{"n_layer": 15, "d_model": 192, "n_head": 6, "n_kv_head": 6, "head_dim": 32, "d_mlp": 1536, "vocab_size": 8192, "activation": "silu", "norm": "rmsnorm", "norm_place": "pre", "norm_eps": 1e-06, "positions": "rope", "rope_base": 10000.0, "rope_fraction": 1.0, "qk_norm": false, "attn_scale": 0.177, "bias": "none", "tie_embeddings": false, "parallel_block": false, "init": "normal", "init_std_qkv": 0.0436, "init_std_o": 0.00796, "init_std_up": 0.0436, "init_std_down": 0.00282, "optimizer": "adamw", "lr": 0.00157, "beta1": 0.9, "beta2": 0.99, "weight_decay": 0.092, "lr_head": 0.00575, "grad_clip": 1.0, "warmup_steps": 572, "schedule": "wsd", "decay_fraction": 1.0, "decay_shape": "pow", "final_lr_fraction": 0.0, "batch_tokens": [16384, 32768, 49152], "seq_len": 512, "doc_mask": true, "train_tokens": 365300000, "steps": 11814, "dataset": "wikipedia_en"}
MLP neurons of a small language model. Each row is named by its layer, matrix (up: input weights) and neuron, and shows model dimensions 0-191. Each number is 128 + 24 x the weight over its row's rms, rounded and kept within 0 to 255. Numbers have three digits each.
After each neuron's rows, "fires on" lists the tokens most often at its 100 highest values on Wikipedia text that the model never trained on. A number after a token or word is its count.

L12.up995:148122120183108132128125101106108100118135117101116150077117117153167139142144118116126122117164086157119152120175144139113125154136107142121131157176132101090110170149165122110091149054123111086135090114119096082123112101094148129149157126075136134122114108136136154139127134137084135127077129127135127116111149139033132145123105146120126143119149097130118167129149136138145130177146137110141126123128077139126153081127111138062134154153132123140058119126120133117141101151140147111152125160101143115116139125135128125122136105130097163151162172140136121132109141101135132089
fires on: " |" 27, " who" 9, "ph" 6, "so" 4, " \"" 4

L11.up376:072156129148150113141135133156106098079170148124105126135112117145109095133165093118100126118114122093085147153103136148122131123147126124153149147110142162143139146114127151130116135115143117125136107150139103152111148162197102136174127149138124126123099110130152158106150124155130186103116114199170110130084184097114084072138134148145082124140153151140121135130115116117114123132111128124121092144122123146148101091171137145104125117103134102177120119146079212159109161121097166117139130123153117107150145153127168144084124120148106098157114106137136128133132119113119134125
fires on: " of" 24, " to" 11, " |" 8, ";" 7, " la" 4, " mid" 4

L2.up796:178160116119129136135123110116128147138077089083135127136089164111114091074125116151116071145116110150124151133128143126143167125087120137179139101136118145104140158128128143108118130080128167167095144085107136130060141129142119108094112139114128085140127101119104156130094118101134162132141094092162105114155131148135154164108130111153155103156149146132131106105127142077132133124107123139119124069151146137137111157132121109162092159114139097099198108142134084126134091142157107121137103114126173110156134148136111142132139098120151156156145096143133141149149118080147108137
fires on: "r" 49, " conf" 13, "}" 8, "rs" 7, "rant" 6, "mate" 5

L9.up10:167113124131144171153111156105163076134137119063082143159125125119064126171137162090164157146143125141147105081120116170138124121108119128099134145139120121101114127166150096095151099131153119109130133105116150132140145141117099135121122150147150134133136125098141086153136134106094164117131108084108156153128140181124134096123110158100148142093145113140089124167124121152115143108193117163163149122124123151176098099139127133133127143184168123133111152107151143098114109148116113117149141119124134131143127133157122158173090176102065134102139131137126134110161111114159126131
fires on: "r" 48, "ar" 8, "t" 7, "s" 6

L2.up109:146117151099105150125166152180087115151085121089119125072118129099122111116136126143103143137158150192136120128107106128125170098119141081109131187117134118151149130137114094092147141129137111130117150055161129105095092130117137152163115111138130122135126139118142106142122137120154143137119121143148137052139169105106134129110150135154146133171133109142152093134094153105115105138114151136139075115118187097133143138115122121162155140165150058125128099140132107149105103105145142093154166145127112133098123102140094111138129130170134146168125105119160129099121156162107144130
fires on: "}" 42, "rit" 16, "ur" 12, "met" 7, "us" 6

L12.up734:136079106137121152141114140145131116135168130094115141111062107127110136123103149099155135154140163130109107131052164122111139105068120181153155119115133162093115100131093148121089097127129124137100154092123147135115145138172135101076123126137140144131183124141095122140078120152104128144101136176142108079177045137149120113137175113114154112114132126110124143147135139155154144156147113117159131127097107137123124164086115123173145145141103137137129132110104103120139155115139149117116146138137131122157148091126111150110136143150150106107110096155113129139158128118127102079
fires on: "|" 34, "ther" 6, " obl" 5, "hes" 5, "-" 5, " al" 4

L12.up456:155166087127112124157085158131100166121164140158136101141138194157080175152119162114165113121126102120137132142110171129188090091132129137175100153116135160158130081122134138145137151113074138094131129135131123151159141098165149155122123151146156128133108132129094156070153145125100153136150105112103129127130124118129131113131111121147130145149167155114115113147113159180104090167103109092132116128093135114123115139139113149115142157110119121103156121141138163066156156137144158144143097139125135171152124164129163128133133156145104101145104100163120098139111115117148108154
fires on: " |" 41, "," 18, " that" 4

L2.up742:132153127136077124170186108126133115129142134140097137110136126123120151156156146140124158122124117119101093150154138136125129119176130068161127092142114116145128158096157140100137104145129135129127110137131126145153148130143161132131113094101124092131167116158133126152120137165134098089103134178140082084145150115167093131155113125115175133108164130126094124122140154161080154120154141148107143166091113134138150146125127136134084131138127088106085107140136172103139121133149148062080121135147118111143094121169128108145111096107059131109146133151101156123113158145146064132
fires on: " Ma" 18, " i" 15, " Geo" 14, " Nu" 10, " Song" 7, " II" 7

L2.up1364:167157115143149114129105113135119156102073158126145115100126121130153146135131064131125138158131125148120137166129107118139095090111129105124125121140115190107092125125142142104182109145111164138126155078110149141121110097140107125160108115146140127150089138119104141117169142139124107149152149148101096105180113178107149116163153109126121138121159115143137082132136134070126140125096164119114178089109122129134122110182126116160178156155140116175146122168092108136117157113165112162118103121094129162115129103138087129130144143125122132100134138147118121068118093095097107099
fires on: " H" 19, "No" 13, " Ale" 12, " Council" 12, " state" 8, " Const" 7

L11.up1436:131118100106127106090073141159121130106118116138167141138131120114116151078149184127137091127146098146101180163125130151129155137142135117113139151131128117120192109105110077121077120119121132132127088137154145150133135138154124125148128126148128114136091142135138116106203135133087129130133121162134118109178146107140125136126085139091166122133143117137111105117108149166120088114141106128176112135119090126165101149106126138112154147108155091172061148121097166137111091135138116166165166149133105111089096156129178115092126150115132135186115097123131117138108134134134134133
fires on: "  " 31, " Co" 9, "Co" 6, " St" 5, " No" 4

L2.up69:130095105149182122103129128107156163136120107122106124102106163135103119127128099136101108147123140130119169112116095081170118131136119153125181155143135104116150080101154110179132145095130106155125179114107139135096098151127118086138149142111123116130067129125145158176104128175131159130134103160143175088111128085158135139108088140136127103134159155134175132119164114167130145125133156103072143092128144095156106107159136134116148142138174128120139125106124134150117111160114100123142180128114104077145171124133135148123120107119157137136117102133158101156183140112137131145
fires on: "ti" 45, " Cre" 14, " Bra" 14, "oci" 6, " sign" 4, "min" 4

L11.up1017:147145085103142145135107155104100120161164168135165133087144130144145147128105085141114076104139070132155146116123070182149106129109125133125133197142092134124183090158101109110148119134115154154123121140166120147149108090063162132125101111120131129124156133128119144120156113088150102139104122118102160146126112104144126081141108138133173142149143087115119148111142135155163127165070135145159107140142141147131119148120125123182131141144103133091118130061146119135076113108131147127146138113116084139140118111095122112108148130150128148127135108093108124101122111143136128114
fires on: " and" 36, "=" 27, " |" 8, " 4" 4

L2.up609:096093118104148171099142116105117124152103110098133125112113181139107101112132111125074107141121120159137104112112132105104094127117133129104119179122156126094143124119075116160106096108174082131127138129169165130121095141124131125146097135171126132133094185170154122113142115152097123134076128135138139112100158128122123107148140116130116144099147145124149151135142085128094132117120147095095101126116139091107125102095140131129126163151212110108167163154118089123113132105135104107131130117126073127160156089141135108102144110068126129074106125130141125106115104095132160149
fires on: "avi" 15, " Yu" 12, "imi" 10, " Mari" 8, " 23" 7, " SE" 6

L12.up530:134156159161136133129137159146114154116158122161131080113129146142121118152128124144141111135110112146110153122109192138156074078134131127116111153110106174130103187119122149126140139092089140125097103098152120109112137133130168115155084161107168143142126156175103179111166133129130129082128130097124127134090133122122076119130078132140114104171139114102141116135147132189092106161116154138109097103143100128112128128131131082135140157074135118115126165118117168154115140133140186110132137111171140150153129143106167128161157129111138143149127109158142110122093083144139111122
fires on: "," 33, "0" 9, " to" 8, " –" 6, "23" 4

L2.up248:183199072150120132162145117100120118133125116050159140112105128127119114092125115116110086118120129119156171104147106152099115119083129147173110151100116133090136147134172140107120118112164158118108152124115128151132079093159138096115140142101144093123109115096095142133126129110150110147148185108131118111146095164167140154160151096128127106144112140118109104109117148077157150141152114151121117088130152129122137135135125125153148163106098121144127112163147139145158076111160128164165095121151145118112083128109117117162124119142136187149140146129103122123118119097132105120
fires on: "}" 61, " conf" 12, " rev" 10, " sp" 10

L2.up972:132106108189122104136128128089103127121156102147115127092110143119147121101134140113179155117132128094108089097154130147144160132142131142116155144150155117159123128161160159147105154155130099071134128104120134127118073132135131139151139136113113142117158106149109101120125134134149129135128142162161119143051149186127160124118073115136132153159103150113104127153106165171127147147142159155161143107138132129145116082134131175150133142119094115126083196129142134085131113163154165137155121133150094120156118167107085137101150135080148141097127096123116147104168132154131136141
fires on: " ." 21, " head" 17, " th" 16, " Blue" 10

L9.up220:162128129157097094178102119169160152135171130119133131104146148134119109116102190098177101108127152151144094137120112167174151132149121166141107131176111153134106096179125148152135134136164140087146097097117143091152142152182145121112111110155158142132118117141119125108142123084123125171141093140100093130161127141122152115151116104166128130134080098135118145107122119171124114120132143198139148116137106134121100115134126142131100151124160126107142152129071182087123139106075107101132105127147145146113113141144139142141119154138124125164116118131095124137162123089149091124
fires on: " |" 27, " 1" 22, ")" 17, "r" 8, "ا" 4, "ar" 4

L11.up1500:109161117146146142118111119108123133131103164140173130115137061130141112078201103102148124103102136148139101100109114189107138105089142145124115096094107133134175152104077125121126121114110126132109091131125151143141141113142123118156131132147113120131136135092146091138166134118123123093124089165164146170113120149124059129144089134159154154140158125114115104118108109149161129116137142177142124134156120166159141110152124106094143131107112127144118173120134170171132137131150118193164156120115126118092179128139153118135131152126115123128100072118132143140104117134171103146
fires on: " |" 48, ";" 21, " ft" 10, "}" 7

L2.up1475:117122136141103141154146103144106136109126138103094135132078128136114158137172060144114163131133141119080102119101119110110115105156152145143114185128117135120138176129158145089143095178105141123134115119116113135148108144142145130125101120138130107134173144128114081097132120139109082104115151171148099107177163133116115115120127073081111172125108139125133124154135133148101150124100129152093113151073114107131126085119134132130106138139116098185127117153086098098128135173143119088136118130116109143149099071121117154159152129071085169106133128139099123126097101123131120141
fires on: " Ma" 20, " Song" 7, "Se" 6, " Grand" 6, " Love" 6, " Ah" 6

L9.up1371:146080095103144123169115129111142127115130130127089120095131155120147093144119148156148171075149133153159113141115144161179125099129122163097105119130159137150073123111180182136123132095118165114124155121120143132133124157160124133147123116157151104137141124131146131126119142080134166120160136092127128151178085152110172132147111080100115133083127091128138146123139127115153129107142176186095137132100100131088077101156123123127125133133158164142138148110112140092142131137126109065158155109104119103100094097164136121147143151121134143116104170142137100108132108099145127108
fires on: "r" 34, "ar" 6, " January" 6, " 1" 5

L2.up587:140089158116141188118104170137125117147150098101165131098129126136119140164111114127128131144153100115081144083106139144098122146081124103106118182162122116119075138139108123101084118088149135111137097149160124102157103129114163127124133132123130103127161168180136121088071123112134135131104112113127122114102124131122100125098123148136120132092119156108141135136101097131131100106107131151154083161132138160154129089107127132176120089164118136116160138106141102132155100165136134121175126118107128152175085148136107125074140113133183157114112157087105146139137121116166166132
fires on: " such" 24, " 30" 8, " released" 6, "24" 5, " 24" 5, "63" 5

L2.up301:125134121122133112151112117130086102130118101124138124097136089109147150121114180131052101100137138090094166102119122129168094135094140140121093174119132169121093168153139136148127167125128097110153166123133138111140145177142109098104123154141119129126139111161143110153098124101128142130113147123161115150152069139159107161165158142111135131117133128115161136118135125088142136147141127161147116116146115110158117189150132093147134133147079117134118091139158081097113071094123085150124128139156138158135120105116131100100094125153138147172128065108152177147112138141113133131
fires on: ":" 23, " Di" 12, "}" 11, "bert" 9, "ó" 7, " :" 7

L2.up1440:143096132118116166128156107119086115163110150168142138113158149138115107174073150140125133117131130107123157113129173099095100118099115136104155131146148095118122095086057151172122118103132102127117124163175180134132124139117146154130133092155137117122097166158097150118162133131084113098086113121125129122097133111162140142132090141126141101091109140116109184157133159172143129113157107124093157148149103124155114071098129112119135111131165160140108122104139120145130118117128112089107117114101101161156178121120114096098117093081138127102128130125130119105154120085107135140
fires on: "avi" 14, "It" 11, "og" 10, "town" 9, "imi" 9, "ime" 7

L2.up1171:157154143150168166114153120091179156168126185113099116125148124102101123118182106137141118140119099129093134140121138120127096126119140201104129159097163122123134115112125113124151106121139149149130115104125144138128073095090126116130134114100143166127126107130091142140109143106120152111155140125149159105160137140131171129145092098097096113136158106117135107121131167136146147122138132110088170124127109146109133116164131117177135150106117115171112114159070182112130195129148143141094124143132134140122125098168166077115076155126151127083132152150104118127127121094152152137
fires on: "IT" 12, "No" 12, " Ak" 11, " Ah" 6, " Say" 5, " Ale" 5

L2.up821:113113108076147108136126109120121106123182119154126116111164149135141118100152149121089122119104193105160108107162165102165154113153129165129116109140167122120094142107144127170113130118138118108117126080135167141102129147124077122126142150093126117138107106106154144105156128117152169144183091128112144172142129112102127087156129177126120125144129119147169108145150155124095131132123127166120163075165128131143117144161129111061134166123118185132141155138104126126131143068118132126115096135149092120084165144152131163140154143090110142131142096143114130133162112146139111147
fires on: "ci" 19, "in" 16, "x" 8, "(" 7, " 1987" 6, " below" 6

L9.up139:098137134108121135106146108158136135135146110121100146103110129104108122154172145153091146171148152128101102105156070127098144127118091142127119173095129114073190102194158141129151130112086125120113118117126152137115118146154162111147133127124146164129149150104149141139154137136098135116095121098084104149114136125104137183098152151122138153129131112136092114129121159104115143117113126118130177194103145106091189108109122125132131098145126141135107098095102153130121141139160139117108143145124136128179165122122132086129145104083106148096150108137157171088111097112090128108
fires on: " With" 12, " des" 11, " sp" 10, " Bet" 8, " stri" 7, " Des" 4

L2.up23:116149149166083124161138077122142111127120102116077137143131150124088098106212116111142131112147170163126136105168159174149162120128108154120086120116115101131170113149122097104093164147109108174133100100146122148148144155143101116121144129124116129124141152109135119150143127127167133143101145146125139123140157126139174154125117150135118112140082119130137119127143147132114143106115106154107095152094137138131123118138130131108093146106121137119098128117139107113170119146136131087140178149157112084076107155144183142148148116084095157108147142144129107148112149180171068143
fires on: " him" 15, " song" 13, "d" 13, "er" 7, " king" 5, "man" 5

L2.up367:159150143133130117143122112159161151149088143129122138134129124127119150103160150166154140109136158104095144115144113112151121101122131172120167132132116123113125128121105118097110145086113116133110184099173167145135127137114102094086136147179128111135139159139106192093144131094110179138146167164165087117066167119166151184103137132163067128157128127110108117126095135122150130135093142145144112126131101151160117125107122114175096111143106103123133147127126120140137132143150125101142135130153130160111176102132146126110117085116122157124120120124115165130112134126093061179
fires on: " same" 21, "ha" 15, "ith" 11, "za" 9

L2.up370:123142081089118128128143091144082087114092126143097117102105129128152096127141132091052101111121189120159104101127133119094139144155132141168051138122134131139102123113122146151144125127131091131162146106130149129101162137109121136120135145106138105132098118102152163122167132129131118163153141104132098099135131140131115156185129117104117078130123123157133068135146155114102116126108179111157139080164132123166126174119131116086131121107122151102121119112133142109100059099115139097125108119131104141133143088160115134158113126118125149101102114122136144126137128190132160117
fires on: "ni" 38, "x" 16, "ci" 15, "uch" 8, " vari" 7, "ini" 7

L2.up751:150143112173121151130111146128086120104097134161095133126140129136123101143105187141105151100119106152106128133144127153122115136155129132164160125108135102088144166144159124125148136139166148101107152108109142154151087133069113135141155130091112118134123118082162116157121123111193118124127122113172112110089138137108134146155150107112101155131133137127126132100121162117116122127155133150158092107117143198088127163160131092147109107125143081131080130096198162123121108148116104158147151136149139124135128144135145190152148153079133146111141134095137147102125158163162093124
fires on: "act" 13, "0" 11, " 4" 11, "p" 7, "d" 5, " led" 5

L2.up629:102162114131097134138173131119126136145167132112110131114144126133113099067103143139115134100116166113138129117133104174120121127163140132158106183130120090087111128089168113116090148164161112137126115083155140167156173165098125115160145127090142125127130143117168096142093125187197141127146125145128145120158142126186135126161145082120110139125124147125114139145121166158114144137152115149142140147098139136122136156148128150128100152092146100122122101125114154103136113119169120127108119154151122101080097111149164121124123175091110134138096112143119143125116161172149087178
fires on: " Ah" 19, " Sw" 18, " Jer" 12, "tt" 11, "w" 8, " asp" 7

L2.up1529:183164136152138116153106107127131113122104117128072146131133151142133155131125112155130115095096127160111162142144123127107107089102126115107109127121125108140149103066165119100130108136125137145121117150124155153131108107113157153133137084142152094131152131130128152137146155091102130142158140126157122113176167154104135139139120117121105132107124142111100135147129139098121133130125114175083100125066080168082129071148129115171117131118085076142070108124166105098169158187124113102169136114146105149113116110150156104153148101108114175127134122138085104121111097120101131133
fires on: "adi" 17, "one" 10, "uki" 9, "sy" 8, "are" 6, "aro" 6

L9.up578:189088130129143099148120138123124136144130128072077142147131081131115128108124146130139136094135144127111143146108126099134128105126127145108147118181121152106141100133117126106089131129165163156170105135105098153147155147114140184159126095158134152136110092107133119117124126092114167137091106123121159137114146140116142132159118128146120122141125107133147107117115147122075129132164116167084114146149128161120136110125124151157139139129145143128085132074111099118133115120155151083206116121173160137116059106169099121077110175098164145082119140105095119118140122144110144135
fires on: "r" 18, "5" 12, "s" 12, "ar" 8

L2.up1272:134141119129184138124168139102111146151083158106112119138125172142140115092114127140078104114131133158126130155106130122119125135129132111138128171192137131140136123134157115162085143105179109139116144140136127151106144161134131144145101157114121106118091181120101116140124127105132171141132120125176160116093092134123150130116103103202140130115128162132118110100121124135117127141122128148123101116122167140123098138153135171081127113123163071110094110137150143140144095140150056147146090126134143161076131132159163139094117105154153149097124095118172133136183107098135113159
fires on: " cr" 20, " exp" 18, " Ve" 8, "pt" 7, "bil" 5, " ple" 5

L2.up1308:136139108081173179131156104085108105145151125110056135119140155114112091128117136133097145104122166129146121122147148120091124122129120149183166151114145108112178127167109125111080102153153127074130105168166130145130115117125139151140142163112134119132136130128118081106144127144081150118117145109105126098164135075129108093083106114156137115149120114120134130166094130166112130122160090122097126161123126098118126158130118169094145131113146156114137122177095130147172104096134116089112136116126071134110111166145139092161115099131111108120109148175134119137130142116159127144
fires on: " [" 17, " Kar" 17, " Om" 9, " 2000" 9, " 1998" 6, " Ray" 6

L2.up1508:099158142138099152137147128083161106142180177125151108195156119120094154137144156107095118110133076108114143133146153116128108122195119166140160106136125144169125164140152126118116140112095126133085153124125111078122102131157145105106094122103132103122123111136119119160135123138126135048092115134148112083129134100171124148130105119118141110144139140126138142110122131127112142116157100130090108147107088159154128136136129138143083091174096155115103131157093141163153156121078114115128140131114130139174138145129138120126108059145145127126131148105132138079127147129151097156
fires on: "ub" 16, "or" 14, "-" 10, "ir" 10, " Des" 6, "lt" 5

L2.up671:149162135178140150150117146111126138125119183103095107118148125139095128135163053142169104171119140136132125181122096138130105145143136133128111138165135155154112106117125157083125152165129155118131137114117151115133120113092146126141112132135138162132107135099084130096112123119145168120144140118092146154163082152095123115128133114095128100126176141135140088122090141083133146127151123096100162113137110098116117094148123107146139149122097130154111112125083164172120201127174099152077131114122118109088108097174164131125144140134115117128179153108119109150112152105131138144
fires on: " age" 17, " Const" 15, "No" 13, "IT" 11, " Nat" 5, "ics" 5

L2.up716:132160154178158134167112153143194114109134181104109125116141138133152149121133124136187152134113128122131134144120120147161073132158133113110141105134122141150120130134149110117100120140148147157108132144136149116125099115151141109207110108131132149125129154116083149127128108157136124145150139125092151166139103141116117119142166135135088144124111155142131172110132106166143117139119147099113165124094125137119122087126131149141134140128119125118135186103138123157146220118134206174102177149128128146067155137157157144122138118134122135143110179120137106130108112156098111109
fires on: " between" 46, "No" 11, " GF" 6, " one" 4, "ics" 4

L9.up1251:107122163103143108134167058131141162151127137126138125108136161103132126120115110151137127132128148124138089095175111187123187118094132123134114121092114134100153170097177147153128101127118121164100105123078139160117115131096143131136118131084116093133135133126143149120120137127151112140162136149132091103099096125110111108121161116118163102112139104114109125142140149101123125141129131147107169147116164096146089123154125142086125145151103158154117088154068107112144145087179138105119133124117121150087102126134144069172168114127165129183101130138122147081091121129122147124
fires on: " Q" 19, " obl" 9, " Pld" 9, " Const" 8, " c" 5, " Candidate" 4

L2.up771:137164103093138154145158107147146109189124144155109129118134154109129132144120166148079090139118167112158160124110162137124146120113104128137102079126155156137144106119148142118121125146110117148109102161115182122093103128136084191097154134104123104128134117091142137156140141088063089140149103105142115127157145106131129143143115140147156140164153148147168101122093129103132114143080179138146071092103127151124088164127122142110182107106147126180096089150133123136114095131090122130116155129140134126128144161121161130153119114150124131116152124156162148115156097154132120115
fires on: " P" 19, " Ve" 15, "01" 11, " cont" 7, " Pi" 5, " PR" 4

L2.up726:104096107112158143084092157112089103171088092149143112113117087119136117146115161107124068130122182153151142124125133088132115139119103155141138169133112178130148116136120151188125141140155095144146135108127148144109151126133114099151145167101125148131082143153126148118125117091125101155132135104140163104108109095116108151133150170126130087118120099133133156120184116142146130145150128112124145110148129099093137175138136127069155143131177154089152138145157131112100107120122068135064131128120103128103145110135111147141127130086139125128084085100157130132119132154154147136
fires on: "ci" 25, "ini" 20, " g" 18, "06" 7, "sor" 4, "89" 4

L12.up499:146157093149110108157139149165115161127098134097142113099160118114108119134093112185147099094121117143151118124119178112190132130125095124140073143117121151189145145151128124139141165129136100113117139151133134102121152110137114137121131118101168101152109131138139104143155120086140123148085093110184134125114118158076090139139096142159073120135122129105147155135134124176134112172083144104149131119159122145154098166162148098158105137115138123139141119103130148151112118077122138089139109107094122132128102165144134119159126106139154168170130094126095132141116094137108085144
fires on: " of" 58, ";" 9, " |" 8, "ted" 4, "2" 4

L2.up1406:137101119155123118143095121104047118104124108140119121100162113105151111118092161106114166067134105113123155109149108143151155128100120134097155174117101158124140124136128139160116171142132099077113137121072136112113160151113098123132098162148099125123120126085099074126088134101156135150138166097141154117117115186130171128116127142117140132165108150129112128125156131149138147135146117145119120108124151120139130144132135152141127127128085112114113185124151088094088096146128139159182123130113146158139115181103121172108146127115149121113161090140146133122168134098140172152
fires on: ":" 82, " men" 7, " Maj" 4

L2.up705:157136128111086149132127154172103101148169101135140131118135123129090150132185122145133140190139107146141141109105152134169158133080121112146122148095131115143171090130130145069130167163089133150133090112135120142119127129124083105158142131069125147131126112132139156159100118113185107141123116107116176116148142098148168148097065170153154117132134091126106116121146149119144119127119109094136106146115114137101127166149128128136138149106100146166133125173140112075137109117128144142113136141101128095053115135155100141165156083137134144138133112117115120150136140170124113121
fires on: "at" 26, "id" 19, " bar" 17, " in" 17, " arm" 4

L2.up360:160124110127147121141140110170132132130107176111115142184084113121149116132147089130138164182118103107108052118094118107145145145198156137125091164105119125128147134114137115114145127097129109102100156120166119149107110157131144115143126130119141143131170121127076172166121140140101155141103126156142101083124115125150087131131119133149094158105122165115085175152117150163111125150119154117147107142109141116128137107094124126090119129140096106081106136147141083139140114163165175099138198140134095133131117110104107113156148112161124149125119108147143121139142129119097143097
fires on: "ma" 16, "s" 16, "ate" 9, "ctor" 8, "rial" 8, "or" 8

L2.up1420:144155083139127153107126095120085143140104160090081123092126154133153101130087084113136154106106137139137114158156082112111129104127123118120168125157139134072108105120117130131105156117136120122059119133141138151073143126139145134130119139098149102134102148119104120096106144116155118139131141149100150112177097147147145121147140106119140134132187147142134075131128138116107149134141167137139151089153111127123114132182120120129153117142153093146118100171114177172141121139189097152131057123108100113091121142130116145145158133095153140110147115128118133106102140097161083108
fires on: " Democratic" 23, " sp" 16, "fo" 15, "ash" 11, "}" 9

L2.up619:122102055170155136094134134143142140139064128127159134154094141143130141104140135098160127128104133121145137145082142130147113101140103161139123149159122119122160090083140151165096142151146126167139162074114128147109116145141115136134134150130110140135080142140146141168159133130128133135088129120151100071128153125128140134143152093139049121152129133136107141098152147128109135139083117088084126055136158130136146125102128167102168153117149126114144132167134120107121114118135120151110173116122144069091131104115135167159160129104112141110136109118163143131173141117131124152
fires on: "v" 28, "gl" 17, "sl" 13, "eg" 11, "ng" 9, "hi" 7

L12.up349:135139117101161173112119172138151149137101129114141103147158119096124136123148140157129096117133115094127080133041141146113143127130127198152150107096102098156086093158130078115144119146158088179142157134086144142155141118075106119122129114124149122142160120122111115124109099151147130156123127095131137110126149106186125134116163098164107100126125145128123103115122143112103124102104127166112112115071163120119164132130140114163133121164095138117144149138116111143139119117144111141158116126127154164104126129128157145163120135150131114112106106119160058151096116181088123121
fires on: "  " 33, " Cas" 10, "iche" 4, " inc" 4, "ery" 4, " Bah" 4

L2.up169:089164089142082188127121129122095116130154151101109132144159148130128092109100171120064141081134174118121125104103118159111115144149118132145115162118153134109161148175151111151098181152151105130137102149141135080141144179141175129109109126081136110132124149150162097138109127159162132132083126120125120138142098110115130137127111096091163110158119147123119094136123137120107135120137131128120086196061102152115107181139124123119110111126162092161138108116155101115145074134121108116107127135158120133110137174137161118135129152115130104125140134117150140096116123140122128109
fires on: " –" 69, "–" 13, " 45" 4, "−" 4

L2.up1439:108138116114124154119162129165142132131137156116106128158153101132147124106105129144153149098132118113134105140128143108147093132143133115103122151135142157154095147176114119138142144103196100110135160133118168119160097120108140132177128161116134149137124129108086112123148127156151108118126160129086121123123084117163080130191159133109094122128124115115120151120129115179141120123143151158153163127154150124140154151118129115100155102132130132119103083120136182165119169113143174129116183126132089175120116156149137139130101146212117095118113167080142176103143147157111136096
fires on: " La" 26, "Re" 15, " movement" 6, " Des" 6

L11.up222:151119129110173154125158128085132132101138115188145119132108061148160123136156116132132144103114125119125115139153165152148143137152128085188103140195076167100115139150165098070154133159111146103123123130103114125141137160141123065110122119167132133112158150134129132130137125146165148115152158109106166137187166125153119088106130115144160108169134144145111131118157109102156129131120125119137098142133108162143096139161124111128120125139108104131082116075111124137133127125108149172132095117117133130126107111092141102170164139119138129154118134129144084126079087138138124111
fires on: "  " 34, " cl" 19, " sur" 4, " 3" 4

L2.up1227:093145098121124154148110135160110120068165127122094143117137137155112132114137123106132159114143156080122127109125113154093155149143117112100129159137113099097147143178136129132103151160175099089096116124156093112168131136121130135099142147157108108130141136120154105120111116167109143134104158111094127161084140109132128133103162094120130156112104141130137143141096130139134130108129162093147100186100125117152115121094128137096098107152119099118138186081174094131114076149146162156167160117113112129160138135082157145130155145078125082101152159144114123153138116145106079138
fires on: " –" 76, " 45" 8, " =" 6

L12.up1294:118135110085062177108128133122095123127128115105112101085177137148164139132174195152115128129144096142091146108157112156117167114156110131120120124159143142100089156176119118124152153087134093107120117148155096120121097097130117116139131118111103103126106131112124167108175140130152122140099133144108154144127169128105127131160055091164091128086138118134119176116123118104118144124149154120126134127111088166151150166103122173074118134135125132119089085125122148131119136132135121130158138131126137149113135180142129127135150126094146139145135103113119056147116141112133147120
fires on: " \"" 48, " son" 6, " Son" 5

L2.up1242:152086158094139165097146101122134126148097143158121124136122143121117139112127141150158123144117089118128081111124146097105135128096125127082148096078127114122126103149042083113122116111114125116118122141152144169121106139100072141140133116137102155117117159177116157111115137128097108147110136192152121121041153120137137137136162137142157154137135131110126165122130108164141115143147139153155144188180133117132126108092126131118091109131157139093122118110112140156119098099151131098157162119112124148102147127095120115148111111112123097097091158125133184150135124104150100137
fires on: " TV" 16, " coast" 12, " launch" 9, " explo" 8, "og" 8, "uka" 5

L11.up467:152093083125136121112137157111090146101144126147159126139142146123129133084175149085150116133144150117131146123151163177139142124128126115128124144116096118131176113158154088082106097095147124103130075148119093138150151150157122111148122128166132097136143097127149133127187130117165133120115148143111145144157140125123107094080111129125170104136142127116107175099151119145153126138089106116152109104119085188123103130172127100190156122123130115185121101116136144153101135100106112114145143114138089099163145136118179124141097172130123119138100117105131092114151127079131094131
fires on: " 0" 24, " cl" 7, " ca" 7, " Fe" 5, "re" 5, " 3" 5

L2.up579:103150127144158153138156128129144156107089098098105131169164145090156123115114157155121095106120140118081201153173161138144104123090108156131125150132134076115133113076104127136108125100174108145129171125107141131164154121088099145136134148131141146122102128105136096147175120114118147164095110101132082159090124117132158138099118093152098114101125129136138103116115132155151149126097145120100110116129139134129160126117131156112182119141163108119138135166117135149112117139091132076144129139142145190145134135112177136126156132175141111145132143138162093085137117130088132160
fires on: " a" 24, " Peter" 14, " manager" 9, "v" 9, " Director" 7, " interest" 6

L2.up675:133103094120133158114168171085130140115120136147142142112117155165135142145109137115126113145107071090162162109119105115116123125084146138137193170079147091107106100068135114184112104114143143160103147084107120152136099131148159143147148116140137130126106139152135122155139149146099105113119130126154130109132143132162128093123110060125128125150140121140121144157111178164121119135139108148127144128182112100120137114145119166121161141095126161117151101157089164143138153141157112139137081106161131099126157159164143097142120133099182101135115139131125167151163131120169132130
fires on: "ift" 28, " Fre" 18, " cost" 9, " Met" 8, " deliver" 8, " For" 7

L12.up241:120120131121141105126115140130118097134143128131142157135083142126070136142112149116127129144129172104114109147111100134114119148121146090144162115107141081119164133100088158164102088151102181109092154112066149130124136154163178122098128129143102152124139129129120109131129109123172147123158112172126126084105079144150123127139180160138162127122127102113156054148130131151102134161128130135135143126125155154108096111120132093132082199173104113119141177114126161136137164105134153133102137139122132111122138085114151102107139108168118140147100163139100132108107091095113126117
fires on: " al" 22, "|" 10, " bo" 8, " obl" 8, " &" 6, " States" 5

L9.up368:098113147115110132125118122108099151136111120105127108088150148121106099173136087117163128123150071150138122122195121130145176132095127126099162080122148144103115189126097115116140109172122110136117153143134149117092109106181132090149146133100132150130126125151129108120138144111090103087119102150093108130111115115176135108131161128142160095112179149154162148133128105125121123114080139107129114187158162152161108144104132101161169166166110098127129119149126079156116139101133123174084143130126143154159135161127140095124113105107118157150119115146141095117116150123120142151
fires on: " Q" 16, " +" 14, " Comp" 9, " Fe" 9, " La" 6, "La" 6